python train.py --n_kv_head=9 --d_mlp=2304 --attn_scale=0.125 --bias="all"
MLP neurons of a small language model. Each row is named by its layer, matrix (up: input weights) and neuron, and shows model dimensions 96-351. Each number is 500 + 50 x the weight over its row's rms, rounded and kept within 0 to 999. Numbers have three digits each.
After each neuron's rows, "fires in" lists the words (lower case) most often at its 100 highest values on Wikipedia text that the model never trained on.

L3.up598:423505455536555558517406511446444492599463623496489424439493531458457434474384544561512428529481561475503554470535582520421490485454514451462505443424517443463502506453501517533607420446545472469470525507490516533570513480564473646517439461575434389588554537448537460560481455485522448551520568506411452520509563498607575505417472529493494544551536510607465525496575440457412487548536508568463480464551417525517474520462516595433474473553487521520444374483473445466553443591424497517446600421524523476507421416558514512559480512602521519383473485524473538488568579567482500472519449442489515502504526470518458477481578459465615507546541476546537426488438503419564523500477503469537569499530474482525461465517494534576565500601507504507459484444597453404462525443461539
fires in: "to", "up", "born", "life", "down", "into"

L6.up1532:500506511512540470497514518442409430429520418405580451406477469550624508443529493423494528476436548542527498533547509466525458499568485503534448449557449510453528537577468469493530478502557454515554403551456507581506362512425461296515527442538540528465530490514570562467542445492478494506474500552522502510456514416437432539489419528470514487477500525576426550586447425585473512524556482586467554527437573549533588400561451508508513459627521485383457466476424519496442510522515529460515572553550467488492491492567528600496546569529496534499603524464497525474528528520487497465418459637428579477561502599529529551500522498527558542596536564443476514518527455535537488468469418537442472476539505541362420513477505509535385582518477552516501546511425497516474507486390499
fires in: "s", "this"

L6.up1610:495463458505539416494484484508493492403415542541544643448411336545462451548494498525467456441522528535548556449561471539511595565531486541537477542452499578517531479479445526429522485506533445570503493542529601486478474569489521478547544434619578442447457528469465505585527526571454601498496532484528629424467476517488470510489450509593482541498513557484547454512528522522578523484520462478548492504546537448487508525464440492523436408531434499485533463529486531572565527509476471504534508486476454521435445518441514494516559505518463576498488465427511468460486403564525502493494491562536426501491464470535404575561468519487507466428551501453459510509540486502553378478530534448375491505466494517547458475484457539529528533371476474529573562538537497457485531453519437
fires in: "would", "can", "will", "to"

L6.up1674:426547528492408477499492494489503525438550457471497519526451504502484444506515564486586484508531437522501526428494483430557484508563503492580462603544487472496435433521406526466594556460498504488548507590559458430453529504506428515565555515524515458571473538604537452521483537412593505484689556502530482505621476426496472533584486602442376593416459531512470478447574421573486570537540554486439505430549541584495573532434571502567532475598594535477442520460417488466442506493511425518437467550491475538507498490613469488495584492502498526482454522511568511500498592517582492528463431472421526509574535473452439569443559422415535515495580476460470517520461612461484545397559453497471483418651574512545563471538426568593511514551433548463476575480517409454451549570492538
fires in: "and", "in", "the", "to", "between", "around"

L3.up1440:527633536497452517534510475528541471512439497524514452401476562504543619468441589504380441468546527469595471445572373537517507505445496376510453446454475498441443396534563478488442503470471512520528448523486469512393556515568481548517511487546530490492484466433516578562563501488478510552513536493420594499441470544508388505470470555467472571538445486483531503633503451500457477506477466562452566463485514410466547387540558408538439439485436477443505482510480521515492416549512512630568554493570486485539629483542473533426432484505387498483510529542475540534511427614495516553453540464469477460544569504509470458503475565584577557482479471531519565512448496549511452538501504524448544450450493496535437580462489442505528418440517509510531494604467511542509433427508547
fires in: "that", "who", "which", "whose", "motorsports"

L6.up1509:571456478495561521531500567466532494554467467407527547577566539443543472431541550466474533526447404525480522453474401498491496461507448489462371542433507560467483446441435556426544461579497418527562573565483444617433478463495495486518509517516507447468517441474619505510543419477588430481420476464501494501507580539454568522541603489553498450482531485450540485445528541561491445505501513446532531482450514415528487498457470495493520501502536503505569547508560491489465481546537557497501503606413560436492529493563525498644457529600493508582590495506504508394591557506583480500512449377545523594494510564532422427414456549497547473433490556538470484516479524400549525483451531552512495489619447513484524461462433466489463482573603591586527414552484538559578489420460528
fires in: "of", "at", "in", "on", "after"

L6.up326:605559488474374472476539510462489394474532428540484412488455550485475584581455495544456409495458461440644495424539567413463496490553500545421431560537510483524467500546511527584461504490509496535492549527496484521556548583478550443479515473497514512501471513627526560503484591520459422454504481579458453506500525469485623550486405517515483513651473505535504446569574507434478539513445389496548498513451512469548450461461559471545578554522501530455481572534437580537502481452525505508469488521474531450460536527546585498522552473562546552458457612529596493456559517606447534514524479483471530500440650451509564423472534580407457531504391483479522514544552452524394451482576631571566547475455525513519493473451576549490495534474465489432589513512503456532459469505495456
fires in: "first", "a", "s", "his", "year", "debut"

L3.up1347:534379476438482618446486487470509469512421508465549513441461539525490477452541562465490529605449523557473522479489425529551563481532522397479451463538529469462548584531531433521588547495458534598505549534548468469407467387504462472484500532568468600442508642514394467443610451596530512479510492416467484527423467580516537571496488521532640509599489439386448554463525542455428438501434464402475455498476454474489485505443585469499511549543480495480465509434490431508458495561566587562496412491504512570546519551427577587518538514462427446496433550501519478498539465488514525394474564566538488491527458464433539528564480508535456448485478639547591513564573453490497424515508541454576459514471501421553536484514476348576531471455552509518518624452532569501484484516435456
fires in: "to", "would", "will"

L6.up2254:497459384488649572583482427481541471492604513507497464486517497438454473521528609498517560518470454539445551570489501587567534486537521487561498450448467410487518499600406448478503455441597461536466520416467493409476486492480564503511415406532525554495549449544461562441449545491435567491486536565551477408513488490483494505573487552478386466404510560498474524518423494505506465514551440449517510459491564452500531514528562530441424465459496542498463446488509495539461547569439512512500489545448602544504445493446473569448509452522514547444516444420455499500530475511390474479481446536375501541402544455566526511456509469564479540431521506527567529446473476514584466558527526485514519613476447511470537392457513560456443457467518527497506540490469432443511429484466501
fires in: "to", "we", "you", "they", "would", "had"

L6.up1444:567509603531489565535506472491495576504488430457493468433551588570507574520515553474441482530463424476487524480533388573505464541483530492547579401475473414507586553559410542538481410424663454473449573479493477545455447493450455484508505468522501575396580510552568497436551424466490531463543453459561514474494512494464509503517448568514468461481476542580567444489439505530453511575616607402426501500466563530517502504456477551426469488505540585443576514449515545420450519514463487487427462543465527507504530499533430400521541487512418383434433480497530568418495508561529474506521375453560419551482533425516534523589518508543529446528511385561486515456516379442480457485475481483564561489530481559519406482459492503500443530467482509624497550476579427552549580508521536
fires in: "in", "of", "into", "during", "along", "by"

L3.up2181:573503532445471498580515477498563444514514397499547457451450431468532477392477433387480536519460495498496476529456514613520467537583466497469390504435496520486502465502353492501605450588503406484495462452470475540543561499561506478518451515472492475521539454521443526489526434453538640504497540474416480407461529509426503448512511541503550409431489467435532459609541427383549521460558480546497551581557468497550486541522547476414457471516538566497451502471527508486435430446570431456477422566576557435486542563512527499515446464432478545463485565485502605477573455393529531492517436473486585506519476571526450550489501527434420570495512534466535491525494471406553531426546547551459482502543494569435444505529485506457376499561583563500590551483472512502531480460385502
fires in: "between", "by", "with", "only", "not"

L6.up987:542477577372485488435510452476469453515421517567507442546433451424483466503525551589618445472473466502529466503580536440606537551531470459485470476389483474474510506527506534601486473584521497513556520491417421486532422470439570508443519527533405490517466556531420561470461409437543469493437519514470531487530450495523542526507424525574504537505492484563569606587608461479466561508472466564475502519512458551475455525530517502510538474487541500540496584495489532497538557472404526488468633457481423544538505505541366519510589491464418419434495524450475503535519514540503489401484499496435503463539549395541481510481606524440577499388531557457468426454575482484571520473539531435462432518464581471539619541494543537391541450580528484478466528537510520487513530510417419
fires in: "as", "became", "and", "a", "become"

L6.up1799:476530486523437482423525479433500509428463478493535453372497504505426523494485609402476462497329433442568449480451466500531422476452513510479532560409458480483528403582396425441553522579467453500532511512539606444461525572627475426554571476465492503479424534546470518477490550564466535525576626484439481546552523415508473480508496502477450560571523524444478392477442529500567489461448496517443460480523409517448465360638559486547431472486501477580483424452650474583596407462529435562530544524543492511417569480512491525567518381479584559562484483498509496518465564519529592538572487533482558546507529492477496434518480516497550481518559561545595585366465536602427463535554470419555513452560499553594459541516536503391480476464476468485525498542512515527552464487557464
fires in: "her", "their", "s", "they", "for", "his"

L6.up1266:463511485613461562479541484418564471481454528581575548501505565451436454483541512567561501500569549448474547552581549630469415612518571481573442459537508512495460474547474480495541555463521453456572458552464557518496461465532473455549521523458466499498465413510490488497454477494463528477555544577498505602447482443423473559586576510519394450432467450510488477448456493527589351516420442545510492456469487566587501535566451504500468505527496435552442520582495504555469471559517484529498449533473559504578415450523536513456442454456530476531518491564515507479505574540375522527381515462418535521483474491359438405524462459509457515407526618492553517523493459492515440569410442408357549500518473514450456508416599519554507412563481463509511505425537467562572377509496532
fires in: "it", "he", "c", "she", "they", "but"

L3.up2253:547483537419480500404582407528468508513614502481523416462455615411451469465578565482477477519442543496496569411540505511491481506500446396479557450510651503587511512406384484514585552520391558517612465592517432556460463418480463445433518478515489485438479489546472513434396585520503551489524460536467515441494491491544474506535454550689539447504498533433468434493443403564440505426482492509489470425464510556531581493479481520468571529499499573404503571569459538575497464522470505406546459492476478429483548496432530465518547491504486566511509552572480539510443575463510519559606577456513544472436522436457469528545575465521570510493472531536440522441537561488434524463480440522488479574481446478513461459449417431558561535495485422469513371487621445409538498474527479
fires in: "in"

L3.up731:469393542611467456498492463511462554623557440581523486450567475473521486479537496480502570550513597391409418561502468481568495536476524396571528502437357518472458455510503492453424480543557494534513556445437551549472508501442477515520490471427452491437585464503550452472582496480621448519527459562537606503571491569461434522484384576454493486467583501460566550589509526433629400558584407469515597509411446449453490477390439573490527611479574473534551472511508610459441561450473503501520460567469467417435477572521511509528420472496501488533506479513378508491583514552538440400523526515455555547557550510447489510435460643499494473434502437457486485459456501448461459484548507600499552501579410527539464503409456422442429560531477483489567437443540518621417526472507555
fires in: "from", "of", "by", "to", "on"

L3.up1997:546583552488510521494516411432449534526498492514585588466491478520482439464510456471454499495544508450555543460486410544562509497513588447442419448588457490491464511516520482500426493427452418501465561493381550402511536519453423590515488513502469415480496470536403482473511382541489487487479499456485457497487513486496412597597475487498473572497394419521514519388492366450484479484538537453496458473486461478567486461540573480655469412482450598543472467476487472556521444521448504453490613535517462503530535517440480468475479486479510507485544483490471453479522511433454517490504509526488511471482558555454548530525464567488465479572468449584501587572597459483525567438528480532556467514534510384559480523457480543531609428512526407463463543520414567562431484402448555
fires in: "at", "to", "moved", "went", "from", "took"

L3.up834:542486494462479534464477520528493458508507514363474513514411582459549499532508541463546521572530426438455552473499422502508462512588550519517396457540450474506440542533427482446504563545523442502470505598520426498531480532508460560495402544434474419573527410521549461618512398527515543513564470481402595527549574505468393482498548460393606430487524504494538417495580510508422423546488468510446534552549442402467496562516480480595530616442457549374560473580482507471563434472538560501494447478495524514518542506462452508493478470436520526534485512501561514452580507518526492432429521505530539589526519368506534462449456512497529519474566588515515495520505513438478512459418360504514551541602514518471440546511557549489640509568489449509370408512474480534516487447470596
fires in: "of", "a", "at", "to"

L6.up0:518514487511457578544509417461458396592579500467485461598546458468546570565395557470399499453528488510533517505608403489514502475572567508466399537521434520566545487508448457552570523508561482544623408544468547507471547536518436538579493471555453377516475510484455544536510497509419534542520570525575528513504443502407589441540542522502404529505536456554474542439528462573527471442511553534518525446538569423473537474466532598431560416543399324542498546467485405395614470506525516568649553497547575497521491472555538581575487527568533467519375453523407618447575497570513480518461496517439501495562611486520454567507565444446500534468616572436543453467529505467490560520480513487403471502544481450525483520453488434524458475531543499574461501441503530531470456550520412
fires in: "that", "which", "the", "same"

L3.up1651:553448488491527515445613464490442558423450457535498483483482473419493469496557504439449586506424566516443465541474518584481531564444428439519520428579570499438440523512457552467555465506557517441458434554590541531424625522483369530463546493482505416554564495501497470543487492517524495472464465595541426528567500444516438443496572449461510466494477594532440528437430540538430550482564492477563532576565534480429482514471566481494507487483507511482516489533499530646527512523436518528455612522497539524471559534480466604546487512546428396533533540548467561539568450572561457501406503449486480431444442541524588460503421537532475494435425489424564517505526490563526482429464489530545535525446433522435540477485402562520479508495418552414524510531525478551525484518402397
fires in: "a", "an", "is", "by", "located", "were"

L3.up1754:519457406536509532534516593503483512599571452489485513554493570514500479519581477544460481504556508533469449405546464495481380500485534558462435516537440425487444407431510519504553550606443524534456477519533506468457467555601611451543519513496497480503504520533506377506447545521540499436525474517464555504484615508450483446519472419478540516530565455482515459500517516530458560615515534474469655460463485562482571566438539497491486537541449532519458476574422442479536487552491587475429453460472491468466473546512508486581462510514437551498554564623454469528537478519529522446522535599443465454532541547493462478634569509496534480535489522448479470512482592495444564518512448497548524529512508455486435508434429505533553597487630481489516516526499541534527455528403468
fires in: "in", "a", "2", "at", "number"

L6.up1608:611431410612543453459485467521469512413524502580504496485527492485426517508514488510503500567525544518571499487480567447500529590459624494483533492549549475424512475525574543477451580529458533428487472471441465514524480446495516533575483511421559498556481618481503385504530452556533452468522496513445481504414579493523440407527484497595444433463531568460461447509447583535489432493562532590576506539493492513475413503509442543490443554507537518433504418528520479559508449551558419429519595536488483534454509546534484635435467643490465464554464472528460576482385490544434504533540388474484507455555505460540524423425574523601478486492466517490510570457445541451529546571486564456486509465470433516473591464520475507486534485553499444516470546544565472421544423535469503
fires in: "an"

L6.up1013:541564505484494473475536491480474524541560540507545523460517489467476358539491517499551539503445515503511473371503522457463494409391477532579481537450378527422451366486456427585512498491540429454579587509518592432516432584505453516539516452508454570476520521479496574451524505545540611414601486506494502491449435478488531479507498539527479528541523454501467497401580547449509543520575560464432565599504487547428466469543546562439441471490503505505426429512568465571500407578503515539503494466522477487531589465502574425519523478378446524534478547456530445474514446547477501594431583568478503545483556395584449438446519472525406529462522626470512555457421502502484517483512433526518494486470468622466500465437432390532485475565522490521514442534536475468499496470562390
fires in: "was", "is", "for", "were", "are", "s"

L6.up921:446355465523442520435560476423493582450476438543545534457445477564537570515510505480522509491557474576473468492437466527540543561482515425572531481551474472526393409630522500599524493520420461534539447597563458570548517457439568495614446521485493489490520626565527490467530496486484531499519488430553460431509467562481490485539491592482405513547553469566488514406546558486480462483467480501474509485528520479555518564507516443519465483449541467427475501475479561544498567538558531479574409469419474524435458424373469451529602507447502478547546454419297556496491561491472549468464524511452593537481478498494475505490565544355662477495455560523522505596516449464447478540478444458559478540458539476441394446448471474495519516515508515475471541543543530604514511484469501
fires in: "at", "of", "in", "during"

L6.up796:505468494506527528463445496543507450580611512531464489457504495490467465470498432420542487499463522504511511511447583549533441473553490480496538524460493429516507495519444518414433468477484540528437569557529496458504475504611550502447593420526531525441517604539453548570481418587582546480479513567528549448525463468517488437409452485534564428535485508506489622468453516551364499596503516539553535528537461445501429534566430554490616468377500499493457506471434501465504488628488405576508533489451486548565471544471546491484508360593559479491408501482520526555500511506573386522535493513484528507424544524497455594504484481397555435476491495459542506460481462567446428475485332503583467465522411573498507558470571567465472481533550511598531595560481460532512376399545556
fires in: "well", "and", "of", "in", "early", "to"

L3.up226:589503605477544512556526559577481498433516453518523487514494522450584435439434521403473534496426491533516526499462441478486536483519513535519539552441511565529508443540509553494490552548512498542482480460443529565518489423509476612470530572531527511548513462508373443517500445447547423494448547537541421388550414487512519497495402537541486491588470478438526410491452465494562483531469580375515478496564509384422470554521537555451538470551511502472475515472500516457551452449446465585541500527488477497471466512526505425395587517502561434498575562594499568472595476537439537466367516532528631557551462569532525520482537565491545484570488505486580465477463499514559535416409510537489532541525489482449516494502469456464462529468535453545382489481473481539489568447476582
fires in: "of", "in", "part", "example", "on"

L3.up1890:527537537477490603463565443477579485543533517456469495520515502525489474607436447441581500472493560521535532532471376546585516531552560543553495510460410551534488428405573512558556511512380465433427489471542499534567531495516427462486508613570521495449429509510468462573493457526494500492548444509486576487568546564477364553617452459544477498466552440579609573539533427414512569567596494572528423493479502512579528478410558489447501564503435534503474466489531461472541489551453539523541495533522470465474561473460531480541459435511418407555502429489448451534504524498501511555518601504464550535458505574561459448466455435426441568529559603501459535480461457528466504483521499457472521399531471457529517407463558511428533550524544511445521524439552465538458465522548467
fires in: "by", "for", "from", "be", "of", "can"

L6.up1471:453517451463632511501535442406573475518569533462579516506480515474558601429480456550576457474551565470515546557525411487543477442518487536548453509474498426500504454507499458443540486503460483582558509539520506527470507475519595460535486549488440340491493475512460515417519470539502502372514521522514479539518402431492444554526566461480496469560612478521351422514530509593583449512477449537451581506458556438484559580438460443586476452547443574468534643667561636542530489435484440495426462443486544525462594496522465577514569417561527553529508520483524462464507540557474482421487469520548537542432524494445488464541491400475471528441576502461539578454434515428425392596578495580456465550417523557489536493506519532540528479480587483547487451555559478412492456563541519
fires in: "the", "and", "a", "his", "or"

L3.up857:490529576487540553501452451514426509496529562477481564532494512435472573551509508552375545433548533501475458606509495535505436531570498526509510456565519548444480485574433420472516500556529516533432481445522450572526498526496516395555383540459415500570466459619488530501473509410556589437660479510517525446468414522517486509461461529566518452519565536510422465496479549515537483476440484432550457493528484552477504439513513484491515461505409504519515509462502511569527506480487476392544471471532506475408541576573526462502520531560534447487487489492444527574452418500562526606583459473491382373427409518541485454420501545489490517484541548516516514513511487478495515403458452495538605518510484563517579517516577427496545563603558558547478562566519559499458577505455477
fires in: "also", "but", "not", "as", "only"

L6.up1361:462451490544589512579477456475505525529613467502457511489548511501493547483575570561496482472511437498441511522545524556518490498497370505529407489360550462487576480470463485558441513526529472517502457422485417448503503559509533529578423502519519533472520600526461443427547368430589536541489523477497499480540495464490506288519587469494458477500554520489533576539531528467518515569510498528511438405477512472425460529474508446486520484452437400583466453500552450462527564536430504561534396456599531513495534502380474451492506534556514443440456424481515471589454560431599499415514533513513660463552416390421502503527520533478564493545563516560461573521526526419473542583474482499600474510357516484480501482485437478496497536587570495590479523466576441452564549591480536
fires in: "became", "the", "become", "at", "becoming"

L6.up65:456491524478492492510458548501420567554576445466478542496562489437536450492468466439557534524613411520488412457491489547532496427526551467548488402506500531462507486517575557459485439481484512470548538436361582498398435480498494511520491416478501501536538541498471517512522452508562471470467501414431489476478499525582534454551503480439468498414515461527549461492398472503427439497551555501459543548524521618477556531516478471579457507452484533598444410429534429528565502415382426534630463541495442532477488518551502483589439602537414498547463471541542518356562532499499472518508516575485433503548551562460549533432547445551465557474468489590468584546444583552458467531473527505466434532505461512561393460461500496556518530452553456507538565526502437505500550505524489
fires in: "which", "that", "it", "and", "what"

L6.up1145:525432583563486516446455505411435440461464511435510488437580483488585561454528473424471505411553455536480423588415477445489445489543463486376558373543547504443519502544489561463501517509473494546491495419567511530471524574446515521506598479533451550492500442414479535491527503424462478504562385464486614506461418522607480480455471509470493516490499489488590476523544563485570538499516602551524467504493537512505467507497505588563433418435437516542432548530467536466452515523456419481502417499466451474606410563489502477520481552579507518569507545437548490456385460544508432436492447446495500532484516447549413559540528483543516465517472539446575511476499475470465480577528485427476415533398476518348525542471498399589487526548528527552632559521510570548487549501450478
fires in: "which", "to", "and", "that", "thus"

L6.up245:465482606382580548543477433520431427487522415525393406460491502463428520528504504494431479501561496548512488457491533560412564505507540463535389545480421463531413535529493444540497527482521511564481504508495498555477505495563495511441517493523469513530476613528491511516529469481529474356550571510498426510534519549528494570555473517505493479440517572518607521544448467514566434551553497518435451468561495610458463466530515467450559507442457479481475444468471513473446492504483484498474508515501457514495437515491394477420545445478499447491530582588511525525491451423508596438441498580529400468516621509516539497475517482413607465502481564529584440566474509529447415612542504443519532517551505543488522506488527488583551414503575478466449476544631534452500467500428499
fires in: "and", "but", "a", "m"

L3.up1447:446468531556505517544453586499439495554596534515471506458550431507487460501531443548467524422456475541407489486501406396491438513567546576470549411577496547511467440523519520514346489572569484547425497487512519490553524555562499620431510489467420527558558477479401400507547434447525489507450540563501513431490538564433488473516448483478535448541496443486554466379495433501545482556505514446441445506534515507597458464519566441588509498468512458534481531471563459472436514532537616446508486545506517507396566522468595558486476546596545523475496426526521543517531556573505496453492541569529519488493512514467485569596443492498502545532478490476493576505590474436518531452481450649560448549539598483496573482470560476398497505468462543562489507525503402578406480490530502
fires in: "of", "to", "as"

L3.up497:484510519585511531506498498525516532516504498482458452436508505522459470482473436486549511478457372449566386530419545521450509535470485417458515462460560425465520516455522520542583463489358496484514592481412464514489483597500483529422517506499521506470465520452448547533488418569553491469546480443555441507501472460586485530477532480496539426444501455456466630564580581458425516584462454527563544411584345475440573395513491565458412428451523534485445527481514537517515551489497611539501469481510487515522552465528553504651478500600545486535496415556468500524517512535416517464479461512492530558564537530516430544510539497556556414398485453415509360429513464526473552472515459516515403415568484487497454453579501444532574531481580521458530502565513555483554464567573574
fires in: "to", "s", "into", "of", "more", "it"

L3.up39:575460590535465548513476433548492550463419419494502490521564528550521494434440525482436492509391491482500505452499553548464500492487488404499541394467550459496477547453495506482503574532482533446562585508475575526514543506486518619523454484506441443572492434517457425596533463365508560480550490562555510498565512467461466435494474500429538492553365522538507437512491476532502530573490526451480414459434492484469510510476498589501482478421503552410460596467446506474557559501427473576533565609482463519630544450536457409484462467549531417475518531440516513456578561544511555439566511491522538501474488532559528445531532507431555573474533416454456512482608511530475510539439519525467472543467574564521498457437462504415548464525557540513528503469453525603457472496577575
fires in: "to", "of", "under"

L3.up320:569436413470477557462465457462470443469535519536493503547513475484451542506449456494475470502427552466547491488418429534411527416526499507492537379499417480503543447524510493503550540467528390495488501485437557495586568601475466445521492595442436479449469463590543378476550491490554614425481507443436483448510546474406460449452396497514470458518484417589522481464454573448536542535552437526551497460517485565440452553479596556450501561501455416528465565489461502489520528543474497463502496536594474539575645559458564498527450379488494545465496498556547514563525434430527582524532394478495579434468508451595435523463609441450527610421490596539597420478592506490452485448528433464443471569569495625498479532496472531445446507585405395497455570538445419434570479497562456
fires in: "on", "in", "of", "by"

L6.up1490:543466468552498437549502588487463468593532432535531534501516433587537486521513521585514527480539509486491548425517524502537500575457509482537511490546541614558604628475502496421413497526516511531551511461511515556505468491535509352514499498494438432494408480487495588545503399537497580626553476413472539500542445469475546522563464520388582423509482566422532470546451507429511458456529527565497528498461467506512527489507541512472540489507514448526521498478547494473379602506481405466478552599543445562515577439456523474511541491480472451522404444532594540476470574518528496506479458512539437451550469532566508542570517474480470419358520551511580488514585465552553528516545370510477445588504414561490443516449456519569534507535510510492443520585527555447428506568455386
fires in: "to", "would", "will", "also"

L3.up1045:437574595435516520457477448537550606513459424470525589512469543587569579560499480512536425637528584403602465496507505498443453391451519519479529455522450517416477466486461396458438628529614486494506532543551572537605476443486520460434642444478476430577430465511475537441482522386511563442512503520460465554428461541465567589537470455531413501387449509442496393520497458459494446497491423526450640440570458486498505519506434488575458378541591511504468443496492547494559475597546431430564570566473442513524618487465531472534491479465480399457570472480466559526469456502497501458550519549542474477527480502533534468396571540476426511482518497507509519438578487466461385562421538491515563536576463484478382428422502489490552529457538499548595475523466411538533542519502567
fires in: "and", "which", "where", "but"

L6.up1893:527423549582437525547524477416496461523544542434479425427559461465499467472426519465457513424477505435508475443559489542591498461579627537442510542521493547443475428539461508536543477510440624464483473475374500496499538377468488470510584537548419458537408525490452518461571456535540550442503520533468501583524536443492449496488511574535468527515485461507480529459557537462463510545482545504540592426476530463445419495408422492548499568543595634528404501468489500494488500570512484467509615560453590428538469500553466508468499432503425514430488507514459553536518482536614482523556440558437611504517536516543489566517388541500477509555481523457462473579497423457474551534500451482477517455489468541485397367519550565510517564529489526558506446529527461505586499425501500
fires in: "and", "his", "its", "to"

L3.up1068:451490485454524505451483492528590483499547616417472472491484515548495490502427535485502489475456449462514434459625520475482590472542583396524502515432473543464517631531479529391472453496567408529515504433486504488442473420452460463459407575464435458448534516484526537448478421597601459479537521477682526477537409551550526432497537525482507495513496431590568504585512554505533531579631473501532545499537524440466551508483473505410589512501506448413461565492532478497388490464513535527490488495412486467507574520413508478502515436497496487486426446606533470505452554479446549515506544499487510510527557553449479470520465506523400513426441668334516402542539472450470535529517513451529518557439467417499499530567413551501508464548509560522448461517451562435496460551459516
fires in: "from", "to", "by"

L3.up2184:459448399517474598499521424474501438321503530516613546575494526483446564482543658469519502460493470542549527529468458486569442524509469428496526473484512489485537537384503510529537514567473641438510502398416476486498542469528492550585484472471482404512544623479602466483558427414512585465495442470526470469477511577475523471453502432479464462480494584418464565533505507514460528494488406537506466400448530554552498491511583507492501446389523645453503471437489529524511591472563458524546607553481433453460524446439463473543492562476506499554457440451527552420467558502486388461508567436490527484428487547489563510452542437435521525454506495530525481443472527533473507513552415480488540476519464533501459480546411495533572473580500604445503526499493515446442417556477559
fires in: "in"

L3.up330:469363492473462468449522519446481462496489538450523438449454503586460389508535471536494517492448546497411413488491443509450449505558452455505593493535533543439567513510469482544558542436538511545478619538498502508468410477482546406449470537482562528415525552558480501495569495500505485617563494550452457443535437546533456527540500487485483505538544418513484508612478572540585498515503488548510503501467425466477545481412509411449475628551436416493424509490489460476420682492568543527554503506649518530467524587422542509473468566592525586545559487530473639447446534522383493532457448496425445486558596437492436390516507489439428402438553547452522468462553499538514563601477560518507484468500413485514571490479544578510518497580563593579568528462543481590504502469400420
fires in: "to", "him"

L6.up2064:486422459466503504493374543546484518625489486556532467488410457501450384447513553592508501521484581431587549431473536478467391573489547448539527521491500519560532571455519618460446482472633568544561487473512477480432468533501546479646439501470523459440512396558509614411496541507539457627594442492496438532555437571578471472524481541546538490400483390535501462489483525508516523498499534514496535511497544485462498505523583462518525483520579503552527513465521453520447578457523536472412454483423503493486567465470430507430600491506442535507478479483495535503502466423443419490478595510475422390532461537474487529512564450457513475411609614529502502474552466464541563543523461415545476516598459531488568480538532601646491574598639478528520549583508492513418454537432492
fires in: "to", "could", "would", "not", "should"

L3.up191:455518558568573440483500505535598512526434514423513588357503489471424475484574479444476519498541585479497451456559465557468464537390430450553394458507440434435490431471527520518502467463555505538504591563522493536551559478596509533465496484487551456475488483545541539446477528493479500438460517460498499539446522511507529549464511482510507503486472509409478555428415475511525434529484475567384478472504535448538499540485510473453442438527503438433460465504454516457560498498523511530547464581506459402599538506568437480505484481584593369531513445467422418456575420535411382484508503519492524468498541531467542481487532542506555460440517476546601649542477596394507352562497588475550597524508468520546527593481390415438517464547592566454569476536496479511545479478540589
fires in: "and", "but"

L6.up1736:551552493505511538463445492575494469591494433493448543565529527456511440541540496512545511486512555529575432572484593551455511551492496546395484540492536526530438467559507498526490531541588522484394495474477462447462494673481525490452516533487520479496530634433575405543518637416428496415522429475485494509471531445458577464519472470632565434492514444576516508480549470485512490591440488495522482511439485394334465450435591514278472621546522497477456613465506450509506512496493517503485478494547560423491547480508463523408523565540540488600564556567509401458483528480431540505479476496504522454558531519430491541449514521561489496481484460516463632510499557560563583449496522514499519476471412481513552479591478509506370511496496572486551598462502411500425468495509542
fires in: "an"

L3.up1843:505529575579488435559521478529410415460518438558497477430493478439546476525450536494434552462475513466468506549514445442526495487481499389522553449485465491521405532512511600547571589446446534570476542398441486550478540489540510475521509449571543451546460472514447519440481552476568506616439507586555486489494436484512520537516414556521447581496552477500567475507472471489508506516632524533494513487592613521485463480513472534520548467444436545471558509427406478511480478470579437550500605430452541467441563471448507539532463521611556544504463484560544478492381497550442555457503506504536544514543541562619505566489539530446471473438500471545452652492451445501601507569554571494545547483498452458478475475431443544458498434438576554636485568460572509512417526538544466
fires in: "to", "i", "1", "you", "we", "can"